config.yaml
n_layer: 9
d_model: 192
n_head: 3
n_kv_head: 3
head_dim: 64
d_mlp: 768
vocab_size: 1024
activation: "geglu"
norm: "layernorm"
norm_place: "peri"
norm_eps: 1e-06
positions: "rope"
rope_base: 10000.0
rope_fraction: 0.5
qk_norm: false
attn_scale: 0.125
bias: "none"
tie_embeddings: true
parallel_block: false
extras: ["capped logits"]
init: "trunc"
init_std_qkv: 0.0433
init_std_o: 0.0102
init_std_up: 0.0433
init_std_down: 0.0051
optimizer: "muon_variant"
lr: 0.00857
lr_mult_o: 1.5
lr_mult_down: 2.0
beta1: 0.93
lr_head: 0.00843
grad_clip: 0.5
warmup_steps: 200
schedule: "wsd"
decay_fraction: 0.866
decay_shape: "pow"
final_lr_fraction: 0.0
batch_tokens: [16384, 32768]
seq_len: 256
doc_mask: false
train_tokens: 281800000
steps: 12367
dataset: "wikipedia_en"
MLP neurons of a small language model. Each row is named by its layer, matrix (gate and up: input weights) and neuron, and shows model dimensions 0-191. Each number is 500 + 50 x the weight over its row's rms, rounded and kept within 0 to 999. Numbers have three digits each. A neuron's up and down rows have the sign that makes its largest values positive.
A block is one neuron, or neurons of one layer that tend to fire together. After each block is what it responds to, as a language model described it from the Wikipedia text at the highest values.

L6.gate27:446466453434433508536552602510554521445478487487523475509542556514577569467530480546504428509522483526458556500593504449478486480548502494508486502442458474546511481518603434427456572611523480598499497511497577483511380490571415502590505460444463492394543526465527501507457487454562507404480588481607482523476413557403447467536463448556427545518516535495519561476560511431508448460386565449434524629462493518548569547467516476486451393417480499575417613513538479497585459528566395478477483495485533485423541547555496477464454482508438510449532498446481570583534519481463490522
L6.up27:527540468496510438502429628621449548496473493385495471425520473578487539554431500588450486524507473473490467484566534503434663532430517533441513524465508457461530541571493455462507548508565460560436505492522480524559452583515522519543475451426578419462506561448537526556516495545472407455489452523541529556562503462541496422518454564479462423406584568473475480534548539490496488484473645371529537588432528416439510472501486466418472443492510435521529530514529574509474495507531577498513420581586517465555482515456450470393438455451413526531481486454515459484582457521504491508
L6.gate187:475506466534492623497578521560486573423520469549503461451580507494528527514557474550530548524470456443515622393531531471584587468487456464551386435493438572513484489538507484429468462460523561492536485486560527564478568528494503438527515503461394450464510475483479541484379512511484461454463545459430479449524574539508491519416388529557534566564579507560504446468629428489474450450435425565478423403575464610490493508475531505542470502490539530444469588519553438547444430513520477437436492571474484369562522490529504515466540505539491477400537438468572531539472471563548473483
L6.up187:418511451474527528516524537505435544507433581437555443613467488523474572601491533507550523534536479479502470473609529547517471512477440586437473577496528557554551494423535480482501475528548418609468583479523571523448475429646443453505489523442467496502543461471546541548408487449455494472372521402428557543463510552514432524586504593587453547504522469509452463471474433440509473464402550488475558541466470570482520522460513482493474474483519417531517578478490628580480436406557569498450479415472493478474537443492501484412481448557465535409510440468560518433572497528527505491
L6.gate236:478483551513462620472445444565508543499428511474494517538453465530508552505475506376461557440577593514561562533557400554539513457433531552523462508487544497499549474481553522463445459598456487481519607400576399480480464578456473435524444488539461573508505581640527529480623533469511460468482542499539501546515503477430496462515528541495507456500541515539475470547456477563495464416598506471475486532433443404549570545566521484502391462541540509429502527485501412509495417481486477396461465546452497526543570522411483521400524546489517395498506405544527526509500628507442528466
L6.up236:480603452537472508466542413593579558377505471472538498467485558455616526499571454536429457544578417471524512541500558618472473542487514481573441513487542556460528486528498479506473464524448566484511463489528530530434512588573450468543441555463501467399528464473409432469502561512391441457465484503531429545490533443551602535463552537487457443475553507548466483545478479528422550422540551609499465487514495590441523506523458452483522504592597519470450440418522529603528464379447547526442575571496477534465475536460455543527584498556444505510522466407487436421465518547495483524
L6.gate277:527460565608469444497429478444557561507494429427487534428439574423471480518586475521537445532508526425504572563506509592401542494526475532556449526480597499473469560505577530463509546523585421553596406537564491512488462518493465450499533547537583495464506443430536478430528576583522459469489570551480501515432567498491477493523540534551444529518520480557439409503506468455494442477528565446475470570478493483576514521500529507449634394465474445381495551554480526537509522486422524530514522491549526432540573504479433416481431455515435468457533532595465395439524377535443434506
L6.up277:529492471512524478490477507470592532444555558521494502561553575467518485509560521400516486453514541480406596455535447533399439454514514493540416490513571500620565619570623535460482479503480452504545418512438495456433502548437448432435562449531495536512403549490488537464563542492527484523464477505629452500479516438501553438466378538570503466477461552538480432487541471483533517530445461581464465484568444424517531567424603489521468402457470524468442557569533524470507515509531476372501471451562455534596512449412509427478527474518515512464515584578429532463455501576458546491
L6.gate396:533610515497468572485491460542504508473459506586519464417456421517519491497421486502455542514523499533452445444622441562544347511514469477493528455442467479444463491566497399467456583464583452558507485537460436516540570608579546488396411459548534532585563571475505450579477473537499513560432476453481598487461467501429454520416465524535480485496568456565506533424431471485437494495450567512518478438513477614599613531504527426545561436497492478565524450598503517516519433539491436408484510437474537477554498507534444515491536507580426486453555513502511516423481515563568516521
L6.up396:383369579491612507595494578418478499494493509487449467472501472492598496513576461550467459564547503431450489458537467474472442487504466549406535508507568430481571460586523434504556557455528540460561491461538631554462524492504510559392503398429486487406579472459486487516588506532480522531471554487445549504521541463536507491466493458471521516581588459429449523434479574544597433511530590561534447521532464467510536471431537445504544498408417483509440531462433510510492528445432473519512557501454431499566440532413510433511573543468441575527513448517507538540560547446590498460
L6.gate411:394550493556475523540487493452540518525502505532528466523514522425597505479361478483505520483603519526460523498549493467502552466484412471498522458517534528551590476560586481465430541549480404577475411444524505516422458548421476509409446484483464520557475532558470422483503516530430441453509475476496496531489468559475449489487455564469574494488557491534590636530432563532468480445474549513486456386664415495526510574551479375478507451448548472552550527538524504506464484403496470456569529493533459483495608498473468615412552509542427431530598459520535507512491546583532503445
L6.up411:539429512484525501462450481503532559424454587469475465531473534431470473475412599556472531498508473620508581473577508558530452530436534525444505432471507462474537555429591451532415539432506419391559440455552603538526479507530446520469483440527526528560584498510443443363548454512495500492399430428624480519413507527458541498511513490556463581483636570541557467503584505438438471527477523439485517444491458518538413563557506518510494395503488483580494505526514522490546506381481412494518450424600493574566517441501445532475469465503522481534534499496529509468531508557475435507
L6.gate420:513542522591484466415459465531521513500523336498471500431524494569518423502482439512400475535594580486543510635560521526444461524518474455468504429497453536519493521483472571397452495562549451464486578503462539544486479453499461499426439489536510541464594435519480553553524423535480474518454434400538548508531507519509481463483563497517550541565492491505421514537460493370512514383558524419533463342471518531432531456556574473535468504489467493521596518570455477569505545476571462510447525499519464497519475492484519514449576534566445395509476600510615449529581534500441584499
L6.up420:490574506515494456420482526472510463548487519467430558442535532460516494623422475480577471454520526536488453511518404524462459574500514602465502484434570495416519462519507515435417533441486545399451562491519592425533468471512502520484531463509542520504580425522556550518462533450437462478446621509474590502622545435458467535595440525455426471505526449510566550575553513420525449480560611504485541440499464509558486497464547450495464393491453577505561498595551512447550599450513426442469495422522556520520492563459432537561551553462501563451413442470483551496451529455600546516
L6.gate624:377517477508445466483499497498435482458465415512494459550585520479457460535485446527449570492549471539515423522488554484448491483482526484563514463526484490559604532565525494448371527550501547454500430471552536551441509522541517358533461495492540454501589449475471510515413505484565465562502649535556522549464494505446523424517444517516474440516549506597517540541545480358562510564482441525522661483508529500529593545524524475460509439440502485485463602644454524400481448498503439549441443428469491480480539527576529532490475467518597551419580542512453460500426473463475505521
L6.up624:513482377497468547558444411431531542491439486423512570484553552456492456497543571589468513515534466580491427536516470430516524582397521479435490438510573559652470469480589427501494475499575439482529479506501534583526428461532510532519517530417508512417527516459485516472578455459496568437599570558516473465536529527493444591571398476610454515526550440558473508499477440540484474524398491517499498514481482472455415511416555458518501446424529492534539504522516583433535582412399491524455557512456516485524475524402485486501448473433536622454528477542586537457531553504513502441
Closing parentheses, quotes or final letters ending a short parenthetical or quoted name, often a translation or place, e.g. (Dabang), (Main Street), "Esena Mono".

L2.gate254:533466603534432428526543534521514499453498435609522395465581502461478449566480506435459468538611562489479470610492524445515565427508527527476517463511579557398496494474509434499450478455544508475533552497478599548467534601494457547521511592428463514472554492423435563495471501475508556461524506433452441486483475540427491488508458489468573409446486525552579472567505504510504583523475484402464404545504500508603544529470438525518565413434483517556462535502501614457579421483610460461435516532505512425490496528475504469410448431576465462411520483507449498400454428469568530450
L2.up254:478388482460404548509491433536557488560501490527468513466499462480440583577481497431571531438527508478469486542430484445538432425436520491457578530506571474486457490510527550482514462384430505540499561432484509549560409415532516467587489528546449504563521521523463534572491503547479519521589451533467473485519522571503564483464474582444553480505478527429524462486430519485517545484612488431428498507503502448554561502444533535446431516391425584561488535397445527501518624520415569536462528540485512451429410447380533487617448589534544440454537524418556504409514446505500548483
L2.gate362:480468576452348487485524430461533540497558504582510488483528508492486513529451489521472493533576522576566501547512494601531607460468442459504485415521498509558433467522586508486517420470579478581422452420538535501534444541453463453589456552497533496468522528529507499434433524490496574461454593460480445419477551502522476638449472544398605444433516516484435458518537456531574548536497461535445522541446548541461439525500536450468445427478512477575494603585438429524550512460561520457512512451480577381532495443462429525458493422526560477471533439582446589514535442541427485539
L2.up362:525543471528478438508461480524499466479513535556438434522516570433468457530512508530528533477561538441532474536462490545542496484482531486597452435463429459556480471593551442578542470487549457534542487418627504519490444496559470513560604503499556483520518478512449571415442522470425459406500528478507475482432472534486524476430520425433486486584541580581485402526412412474583636465591529457404565477575438578508403454494436431515536478484536631492466515569489466421476491484566566504541482589431484386505494538431436507432464427509513533491534525463537543552563524540523522504
L2.gate374:458510490492545499451533506456504575450490479501530524479501435496485523471441470518476421602531441447575422490496477413416467491405444464621515517508423537484559535508404550562534450494495404464556525454481531506401386524520472491453548392470562466568498525562577544414549521544516519457485554490504576435495529495506544475525525532494518455477611532528491409462476561469457549474579506431578506468570516589471426522521507487542452482497534533512519465538481565469485583596468502399468465554483511357544496544518549534608508410580474515526452488488630531430486435440570505459
L2.up374:412579507468487493446615500534516533486551560575443513522579426430485532485412443583466545528550500458409545506474470532486526502514482418614470517560554471517505505608492485578452546471580536411453443440511457537448446564453469551511533477453498550440508577545438502493510546527458479367393536433580535448417482479477531483495578559481476503531516553570466497498503536490466484419547444449538551459616459523422481402561544500485541463520481458471452473432536479435481622477471596410484486424565536463468498499472422614518484511558565492528551453560532526487497495463551544513
L2.gate419:566503499473523533563622542564489537567506473455544504549520562438469461492549560532465467519571514497546519481536513475449539424478538448540553527401517497569560527552618541523461564366432417574484487459566429497505545460512527442527582505511527459490525519468435611512575531462520549492479497370494411519375471507454497455541537444436403537469538443585398462544515492455525544481544419495424607508494473487482540510477496463446486444517479504428486532460466539515466409351394519535481583453606456454486490509455506439456496510506563543499540495524492510504509458469466461590
L2.up419:555523502460426471518543492567479520516586613496563480483465564464516565507428519481486562438610501573466471502581499491465535480519574495461581439464501500503531512529540531485553619391483388457495510590599486541415482483455487456528479423479446402434454494575509571484456484488453553530476504489516420374429458475424468437552490480552528509436542519542426480516499573457536489533459512551557593569555462467482451567543513431470462523537518481594432549507437558495481477399407616550489515522542468486398531497505454461400452493456504540499528528519561455459464438463511586546
L2.gate544:566514541494378441529470569519526503541534501480507417493504503565460561483490510514488626564504450466540463530543527558488617527536482556467502541443450463569413517448501418440440502519503499543541527513441498484493515558604442461521521416499476451397541561564486530472479474459517449457474528430507462534533543547448513589510563535510488495445500517504532505425432421434527454457500378408594420525501585522399592469569600506485530507435522484522579463555589549566518445480478464440462524479491491464603517449404465499501444472457511636494456489544431529556572517508575507410
L2.up544:533438525428396497459466609514440519492517525473454481436592461558463496563550463562481438607433496501420529522505460537505433435531441445582370490456541474556505569533571444474529565526523463530495591422467487474548552502536438470473589594481442539488527478504526569529505559518438500508506461538468556512421513520480493458511542423566468482458592392489533572468393538513594461486484463437535557544470538540522473472436557517507533520542569519490523494498476563519566456533559536407544469516406432474520550519507481384413593401448559598450539438472485509485483533438559512527
L2.gate740:512561528582480434542464477500568545467524475443487473421472530457488493522539476491499544550514590486418564481591468427454458423472531514553472532601445461480433494446609535581499499508532513438544458468472567497393533490519553465435469518468444488435412543539488546527413459561484551524441498586569470574534466481559496532614466427445461521468436444569479539481429509523523494490433495478418473461479522502569521507475524346504505469528559460511656514544528504544500438417475517461526502516533427577518589560624504489473447426449508584480507515467459526412519406455556563541
L2.up740:498577529534527569475505547482533614499523474463459459529484491438515561515476517517491513469487486456439523451484521544325501593340539557459531481481503406536529534550537476490437444489505435500464482379496621448564536517448631487509552461453418467552525489506468496545481437503496549536495523468441571543431591500474449547530524500454493470501432431547475491462540465510484493424462488463504525480524509562544567638378533449530539535547508423489556493547572447500482499541530441573542492524506409482491601419520477478499467468536513416442540461662503566476529456467473495531
L2.gate747:526443409539364527472457472453456490447580458497584569470530492519556550453474453526421520470545419457568455498593509522441440381523569556503512477550539559524519441497564440401568550435500558526512581491568556477509481452531509503492538475500527542449440554491471584532457416562590500458510459489414575473467439404586531531454504521535448541391514524514438491392437506490426488573446444406617538510434558548507507504536501510499475518524582412597477522475456570443519489459442516543478512545497414530491550508517545579511567458435496591504508513519472452486533501503424529504
L2.up747:520439487477463527452465600548567452505549500521541482501565499499567447519501586533422525581544537491441453520604575482436528518475475535508433496620491442622491417560570482495512626537506463571527485386488434506459492481381564561587545509505495528456489492444516525523513502498603415447462496490477487611423493471493436476602516577515476485523509464487585610392423521497458446433567461526437538491495487530425450500561478418523423491498598507494399468522486460476560509497470502529556447493473514529491418476539514365399478530561530493508544464513487493483474479457505529479
L2.gate760:476501429493421387602457522488598598446486467486550477471595552471504571477465480510452498495517505478470473504606545505450538461434448547568490542513543462506644560431527471506441517533458437434451536490452535585380503562500494507491545477514475470455568455550463551457539543530481517505490545489446521461384497485512517518621566443571545500463519406542410475493484472386521454491511452617482565501540492517582509463540420376617529459485466491529518571494487549505439476491594488467533462522517478503510493604462436421468517421462481567533469524547572561423516501514508443489
L2.up760:472478450557445423530495513459535589563488401464467537474512508563570569579426491471501475565483476528475423543533534488462453473456429572529504499448462454539674600489513406531398566516455469533536535386521536620419487500447445426466488447523460490486502508492424557477512501525496432503401569540532541520456544498441532459602494452519465587471614480504404415467539515441509480499542501486465538544563462474572462500552523494493559490473467598582424543587471506500523485530537596469557403445502520553535562447508504464466530513421496546483490478505521481458527435440555464576
Closing parentheses ending a parenthetical aside, especially birth dates or years after a name, e.g. (born June 12, 1981), (1889–1967), (AI).

L2.gate63:473536503561446517502532504457495489459542521565522527481399500565549578598534462490512437545517512493471465488498490559492565599552480391590520561439585552522419534490416492455587409477530467409542518446504491497507500343567451414497443510472559507445492565538535494478527509549478587503454484500563499448552519544499448530472462532481506484483548430521466520413537456419573487579424483549493491443452533560499520460482534515586511432482489466476424521493463576606430466339477507463533563508481513487476500534490507520475531522564611535480476440396522584528448594454562425416
L2.up63:480448598517459541483463563604487546410508585487542566463547390436507428537447458517535494481473514480492564533444429531506568539442423376477563581473546537519440384503535474478551442436575504434498477450506596591503517545470380582486458448523626502523516624469508503499495444541404482577402521526534485504538404429515445445483470503530536498594508465497462526583435479479526500540465487546455583531479508472490452597518459456465499600536521562469509505463467473550502497420529476483491438575563526473532490524480565529430558518466583500468526497500500532445396516552511473487
L2.gate289:528454550472448548516526511501502492543490538541516567474468440457492521536504488432466492466429550486447554514507418500508453585474476492623551501520508556649466501486507537419432491597527506467477493502520417486435478516493435487565537467529467513535548557586582536434567429524502532447564458444433427479556480461549506590479495468617478466478480499403525517482480474362554483474406476483463591470457530449461537575504533487474505517522547539383495530519550534408477513384482495528404486497417421520533524481501488559566439434470535575504565365602593539537470503557478576462
L2.up289:416498474505591489517373559567539533508485564533449400513564558503428395611548491534442572547508523438515591434566392458465518521548541463553417530518555507581485523525501535526530389452503538427566563420483532531531422520425588546498454445506487558518526610500471460519522555494587496548528421443442508418541582499554553453419529477517534473377538512471533534448481475460483475553421489532468536510503418551443508554522512510477469514525507500484496491385489517532464467473473429543484430536425509549563469536499557548491418533481447521574476563560507533419474464424485551453
L2.gate315:478465530472431502505444453531535443525509556438474449562610458514546441486536489586527485584363509486515457442481491572451534605463596570588514530537529516538561539524512408522529616492421497552497523489537434527552509425489405441499501544494538464527434569548573482517524394545562509524538538493542553400513491446472399559480468460542502471559538511477461493475531514453479489408530506486534471543465399432501495476474388398433428535408442489485462480497440444419437414485510530481478564477490464484529482563519597580480551526602488535518592482466586507518522541480441499566
L2.up315:527445498561447478470465524477475548558458552465424514473516430478517558521626562438441584472444502463463445432537484588467533477482542512516434528588442501396542436476518505502542545497482461589515491559520476499522483501531419504463558436515547564515500542579490522530501457600439446584540502461504543424536544485439383553465425517439459420526473518473599409554450547467452459520510415486478549527476537497553470596410614543512483576577481452564579567522389551513465474474409519490539489432524443477501496596531507449559493488555590522421501558457451405451561495489493484459
L2.gate341:528474511433523411503562567518452539463574520470453493512447500456560486431543510475571542535490517475421592463477477426481511476530585568558603486475465519642490516444540619554544584451483573492532501439501550434486504421496559519524474536579440597604444540483406504459491401513502434495465475444529525550569449500499547448405492525526439443449490440444479465532539524379459552496443539491474503457501467410480453478442460488488568524521522588523451432530602421532511468515370533517507545517531454393540477549504437546489572443481509531524523523568509567417491467567536471535
L2.up341:528541511536532507369438493467526464571539521483537527395589501520465460594526538472542574542569516544460477420466498456433572434545493455500477540449564455472522571504530547527520551539533478523487508513534526504376521485491404555540517578516573531542535406550518514536510566512488538551555484576545478469531494453435397556418533551536482479394567513537392466505531539593585532499465516519527406459412459461489459494444536421503592499471513439480593482432387490467456430532465436526512561509457521459498548564478558499557463483469533562444439514464525353451416444548487475470
L2.gate557:530493511412463550375474431564573531590527581532579502436581499543540535463482478490518484465419519529464530521546458525465651536416577463502540560439548510566494592467473462455487599487434549490484495475542495505451478496526414447472491440544579514426472467567476489585550488524559494441508528521492513453538545518418533587509474522487461455535502503534399509446520495471444509494508460418461479505581419465465478517454455481410517477459524511461538532617514518418477512346507432548507469455503475481569539486565463499464418566408578552536505524562513448420421599491587547518
L2.up557:502474475564509584473509436494489361501527517424379548472534471565520463465472483505540467541481540488599467546577490559463448468500540598534598485462508475436539485554494559400486475428491496543472530510512494526456510398457560542508506465541542490569452451538508526430478496477501491672532475419555535526519483494515473486473442484444456477488608574488449475561419648528518515558531470447477570452466502393603590502484538505497546563556492596505462581498471498425526538460424437493477490494477590494541508534525558517436522439544538503476514540414520448475534424396412446479
L2.gate671:440474482484487539604447511484581547441511528529521562482548495366558540476551557591494543499484480589570464474484500451489502504509546611477494499438439472404522587504496485433354496468537532417539551597577458474492519470562494530570422612492620536535464494477490501409572457480546566600517522478426454550467509516476504502497485564541419527430450502489478495486472541467525485384529516611498522502417492509404476481541489495427533416544487526507510538493400462485522526398349500521490442491443496501488461440490523480541494546442550521486441544565579523581451536526507485505
L2.up671:450441440585560529580410534464514456487545473483527537506541506516489540527550461572498477467465466487506451538469485507550521555441465506421560515456531472459490418442471565452497477428492541425425438565464515527452589504551393383577475449560503492510553525542520478490612502444515498532533484505496434566565462594540476545529494488522479439591544510458485447554524480492487512537422476492464464477543426410449521480619459478447510531494485483487586546467408643514516417546559530583490539507495439477425618449477532428484414613479474498562464654457501548539450483541526547469
L2.gate691:429493346535525530487621496468477504478497485556502505458572548467460465502630431448462462500558548556544505586506527522470488532496490448513540499557538529473530540463508512536557532574513412512531543449520555409497485482564458517485506447413499542524478489512513479484467482554483434558589486529489502449497491510520547546445380488423398445463601566521485597492427575372446526407491432545474485428582481543482410456608546594420504502528453532468520494441543463480520513491443497544462517449595471577502502479522499491566501448507450465420531529626476505456550598421439498546
L2.up691:517370465514561490488549456546565483490440499527453595495541544464578469456602577468497449562459548500416610558421447440552581569525460443483547448509498497483500547489514653467561508482487448571590523506506443453566476491511504436511547492520451523463418505502572447476455564552515530453568575461571513402508505514465445532474421440503513550527463577513347583420542546516512550415416555527516545514481496518569462483550493461442446450461416498548507475495507514457493460587551435577404520510536527457508510522398515532550550496499464545482535454452496439540411498448533485477
L2.gate709:424573421536510493635423516542488500538482453521500562497499472451416530400543601425518592419512488441523444496477493460473546560483503554456478483554569543515570459574532480504515522338486473545513563427553480544429474503439492427393504460491503477510482556491502539632517552483524545542449492516572567544525543358496429504519495444500483476574388531415511427503563447507481487601490494514512490491473517456545495473441474563511445468517496509514548513547492585501528519563507411370476488441532513514551433482484497454513501452482451577532519539550523384483600530574437502487
L2.up709:441512453512612445527391458491435449472440504486553567575476473544552543467510509549477496512472554571507516488482465484438507443537518531476445458443581395534521447538497552448523551442602509550474463439476558515542548503507462453458526504453568511524466454470384479484546527524542582510483436475584537533400511470439552447543401599416533568445471571606450478505556570536536460563456595505501502526577456500504467503539417557539497461514469520461537486504500565489533471636556485387551473514538553493501463399451503476516536441440384486500591485485424555458443590473573475476
Fires on the closing character of Chinese or Japanese names in parentheses (哈…布, 尚, 子), and on mid-word English pieces like League, business, numerous.

L6.gate87:551455529531493484569473464572537480513479536528576540462478539466590446477490507452422607527563602597495444490465477454472530593513551589541467524478518485486529465460437460501409480495578462496410537538457502426475456571523503503535529501486457441429468473505532567549465464451477481461472420568486453513475463476493474531481453584499492518492513558457410562489576451438522500548416483493499555583537506466573463384479452419530532521551531487536443488614451510517504515532469557431501556609571516434472499600487552586547495524459333478486518542551521605494442415512576374517
L6.up87:569481504524519460517423488482535557566570510562523510504521534477484453463568518522513514510521459463516525387516567519456477518511511616544471517522440475438498575479517516516512496595504510483621460503525529491562495480488519379490582493555574543452559447583437410497468569496545550434445467538489419530470438558502581574394463530412485462451487505444501533511414403545344500478546558480502475528440496484444560494471540479432485408471494502436608578362570463450523538488513442508551479390466473519469564495490595492442496513500421460546477505482459608481529478469499447599
L6.gate92:453520531523419600516536435493482530487449476404512486444601384504557559467442519500606527512574580519500601479571554523473560513482467508509524510440493493502490559534441501501452537533550516519441559533523449523477456449462485452516462422496572424464489497479526458398411494444448463515499507470516508540480437535404459594375453455577506477525504554497497538423550473507416467523410549656442501606477438506482558569564501476525509560526501508433486505494409421537471522484607492547501584559460411575418549526549496506455428505455526513526557497448486541471562426418467538485
L6.up92:516576551551536559525533496531531510407457514541525457473508547467525410502593468461508543593492431546433545458476436405596481572518483461457446367422498505539641535533457495595471575499487548449463480464495422531502514466596545445546493455464489491419466523402496471559407550467461557573495431522584460531567456455505573565463512487503609427490514502554552523463441438500529469445528550504545517447461502382569448517442516521494453421586489434461475538629498551413531540493514487491522502477462481528531582442531528498410463489562468515509421489492491578494513421544521474481
L6.gate230:517568502534500446530440485508547529534488579437517444519478477437536533457511495439552513475510521516486540559409493512482461499461464450513468454423508500462607529476454501491507490458518525520522438529575480484555526508481416461387476490595540525554500530467438589533423567643551545476535493526421512494515555482473524540416520471506466465446583517367564435389633500519543543586527521534479506499421451454540416459454575531488543471519511544414501593611463571445374429564507550530458504550459499576544433411497574530465371554476468517514470489527496563443558503498523549501
L6.up230:528627473475405528493479493545599586489540488429486526467571496502419556538527432561537460498540348571441561464480508522553365537421515513456546515472510537573561538486556428541580487491443517523480397607531523447389405431447438483503536504533530515508523515510523548383514470493494462558480461509519497501512507444460484505527555575512512549553539526476552440512556560535564550502478537467499460390512431516428486506482459512481499513482581485477450521550560486427475481525568562505505614483542462486562422415508460430562518488547398491492496521510482476497465389464367532464
L6.gate348:440538441541553485574503536464636548527420569572463505530468521537453590498491449480522527574452463376561461498490531490586475515498512475510487461514534459460512437477512425475508542594566525403550444438538485421553585428557445487594502487391492435523494496511450506464506517526481537465542505509556494438515506431466515598536519539442400541412523449548578571466509432415515555438459500493543479493503422471530565483602554569548494503495433538549487477531470495495495506529564354437420540548391465472444509449448495577449550541513549565457459511392514572462461503528436504503
L6.up348:468476457411456555471416452536537611409493423512470554447515638529460437491498498503639497485487545479611490485421560470518511454499487454421523520438555505574517525607493477453433516558543571485438468556478515555512497458488577484551384546562485500439513459536554538536532554464554434504441432512505461545480509501570454530511470510543507444448542445516497479420537545442502499412414459486494428493479498476488538537569496426457600425429565485568520589432594476488482541544516488513520540587512423631451461523423455498532479491610566527504399476510508494536501542463458499517
L6.gate357:423467530562538522513440462501505499567563457500623485460482413503474562463400435560564556488525489505527458542530472567534474579476427658548480556561528519458549481427470501507543525458512507465447513514556553563508495425484456502513503474548486465506492540496517516560538456473510504505455437538580517413588536386451569525422506556561530533485622472508600572423520404543432461487443465463467385508432513482517420435445410491512445439580555567500500537513498435461471486531536581499428465446564554558474380507453532479517511559516493523433516637485510523478509483461554457491
L6.up357:463517493518515438501394519496501462608457422455600525511541462496551462471486461490539509504548552434457549470483448543464510564421471528529459627535551515548614495495490490476483507508496398489424522556569470579617478385461480444487495549504480485520557532513518523568502445498518540551497514517648507415481498458527538616532449430509561512570539466443535518437578436519450503424435498507457471534441455438393541466438468451500458391416456489522502544576494473528408416522423490528436447588539496520474482546475519545594480518565490544428566568478506594531491481509448512564
L6.gate405:482528470523424503667396444481478548528493496560637504495571484491474484530567503471555573479530369516500520427562422516454537506403539530497490573539552569474547504481522516506516449574550456511487618494491407432539488465553424392534492454420537449441463451443475445516488543560528484580429488552586447479519526488529444545508481497478512466457553527499497613467525498534497460388518504402576488576447469461507494494502397569482530475451490532548509482430443565528491366457495521508477505516524487562527374493480542485458453481486477562415504571525505490539593487536563514518
L6.up405:473488455520572502478418545454526439593473512460396404479437386473510453429441430442556522564551524542508463528467441470611487500405414504493470575495441487422551578505473432555474569453496581446471575558545498492508459535542520559553520523495400518548527563585492596508537450529497528536544493585591442401474547420462509558399484507465563489548505512479479522428492485516512495499519497500407353530491485475495432460475561407456437505537510580527469503495590456520460466559519445610502491577535519538486574459524510522538505631508484471506459515490486545468508498481509412542
L6.gate447:488510545486425496467378477571437487566455488466477497543532515461495431459518514500527538496589486583584446497485456508530510513419629509533478588482596445509453566557502503536518523462471529552599520418576390411534491538586433497500517431483543440473461564425495434552539522499471538465490496485507542541546538450413538491453515533595558472523565498527525556493524536494549484574444484434502565454511500479481505503520419479540526490441535509446461447532438500484397422445541639448469513357518536507429453437452505513457390455484470543504548586559551421552482484438569508600
L6.up447:520505449569471514525455506430506599558397525485520562570482500533445541399470437497524489467572555452568498462519433384510529424517476496575554537512498408512589467431532441487583440436524498468504485501595495578442554498576429460564463519529537505528536561474554457538544557509552411456529561570566563420470523520406492507503423497470448555521482534533507598461491579371440531565428455576420496528506517471427505507453433497594480522458534504454557531544436501489529465428417490503505493515473455589533507474515447513593498477473523511584576495420418545397476517422493498505
L6.gate694:483630508473525527469441485434488569490448508470588459531470508499565423463513480512600518496500518536622456568530435492421498576420523496590487464489458473553589494460540536494543483483505459464456432570538482524471437545444527411462440498487532463488382427563600542465471467494551441502438534535522500509554532439533527462466391390573479538540604480534548525355472508507540544460522578519533430450489548540562424442510534520499479471528535540500470637477444450506505496369467445559595519507572485532481544464428458522455447456562452542465464506523472443538523517476566559546
L6.up694:455512532619481479530409470542538498456406447467464454463596556494576459469519448558529535406451488507488506507479419516505501543499479496449496544509417459576533534531468461431519444531563592428507508534536574506512499415532432465596508594397377577534571561534551494546477530508485489589627557487499462486452473501510509536477513575494552495482533453522492496481543401394502545478402459559420513516465469455560500415495491437533581457527546538474624502371589517487435498482483451511429477473570473587539539530504472491583503433440495503481477536439543500414550474516472449535
Non-initial pieces inside words, strongest on CJK characters in bracketed native-script names (鈴, 哈, 達), also English pieces such as Madr-id, F-D-A, L-en-gth.

L5.gate755:538516560607547454610458514482568456489467457469524526431529452475496559557568425450567554434482475419534501418506426501544475521452445507523522544547574540514652421523436459547490576487631574506547492476518480549508549464561511414430538520497462510476537545503547469486491476514436490415487518442632487445539477493424489480532419485470436472466441499554553520496520471510428414537499525430437560591463483480443423469441532500475498497501554483409393564513532489451446466486482468545473458478475436552533432525401520548572532630519500407515499501527497470511449586493601487548
L5.up755:519439508502448449435438440445516513512468596579498502607476500483465508470477508540497486456541617470489485507487467575443507456450505502508483482610523548562549556561507428511491489524488468477437575443577463509475490547557376546497423542525551494462360455420516512463555556527520540605449530580455546505543550418611544446574443481535592496532542489563492513600507507406494432517487452512524485439435456517406522543594430510472443502506538559513427456558458514413404482535461613541569432500560586502540479475462514440488476523399561530461473528552495488496431470514484532456
Tokens in the middle of a word or number, mostly the second digit of years and scores and pieces of CJK characters, such as 1'9'56, 3:3'9'.80, 敕.

L5.gate118:538472573558444512594478512462527566520441512562542504355506534493475526475491466505536423570521443494557466490608487596394607474494469609531461494542480472447541556514469451448403540517557415532523557458502579577538510541482547457471537480462478440489481522460408569480486464526527510365506541474531499537536519491474417450501438424529433506442530554486514476398495550471578469520583515491497457492535508521423486446512492425426548404529596490520510468444491528468517460446552525445442424457547478442495588513592512466493541360557432530522509541474547627529542487531533457492
L5.up118:482490582540510471555483511540545495557444447496488496467486526448570522549431451554471343545603541492447369490594424420510367520448491584504499598567491460468529592521498461447596559542530525449455581488581524494481459492544518484519426523442499472464511480569495549459487522545482469453569553483528574527515419509469532424554399510507450468456563457489472487526503531430510501514444547494570472493544430518466463517506477532444452407425554401488606535572528517507508527468550546516459399447511503449461535515441443565500527539529487559525508532565500462492642503495542454387
Closing brackets that end a short parenthetical gloss after a name or term, often in tables or lists, such as (Rogue), (2009), (south).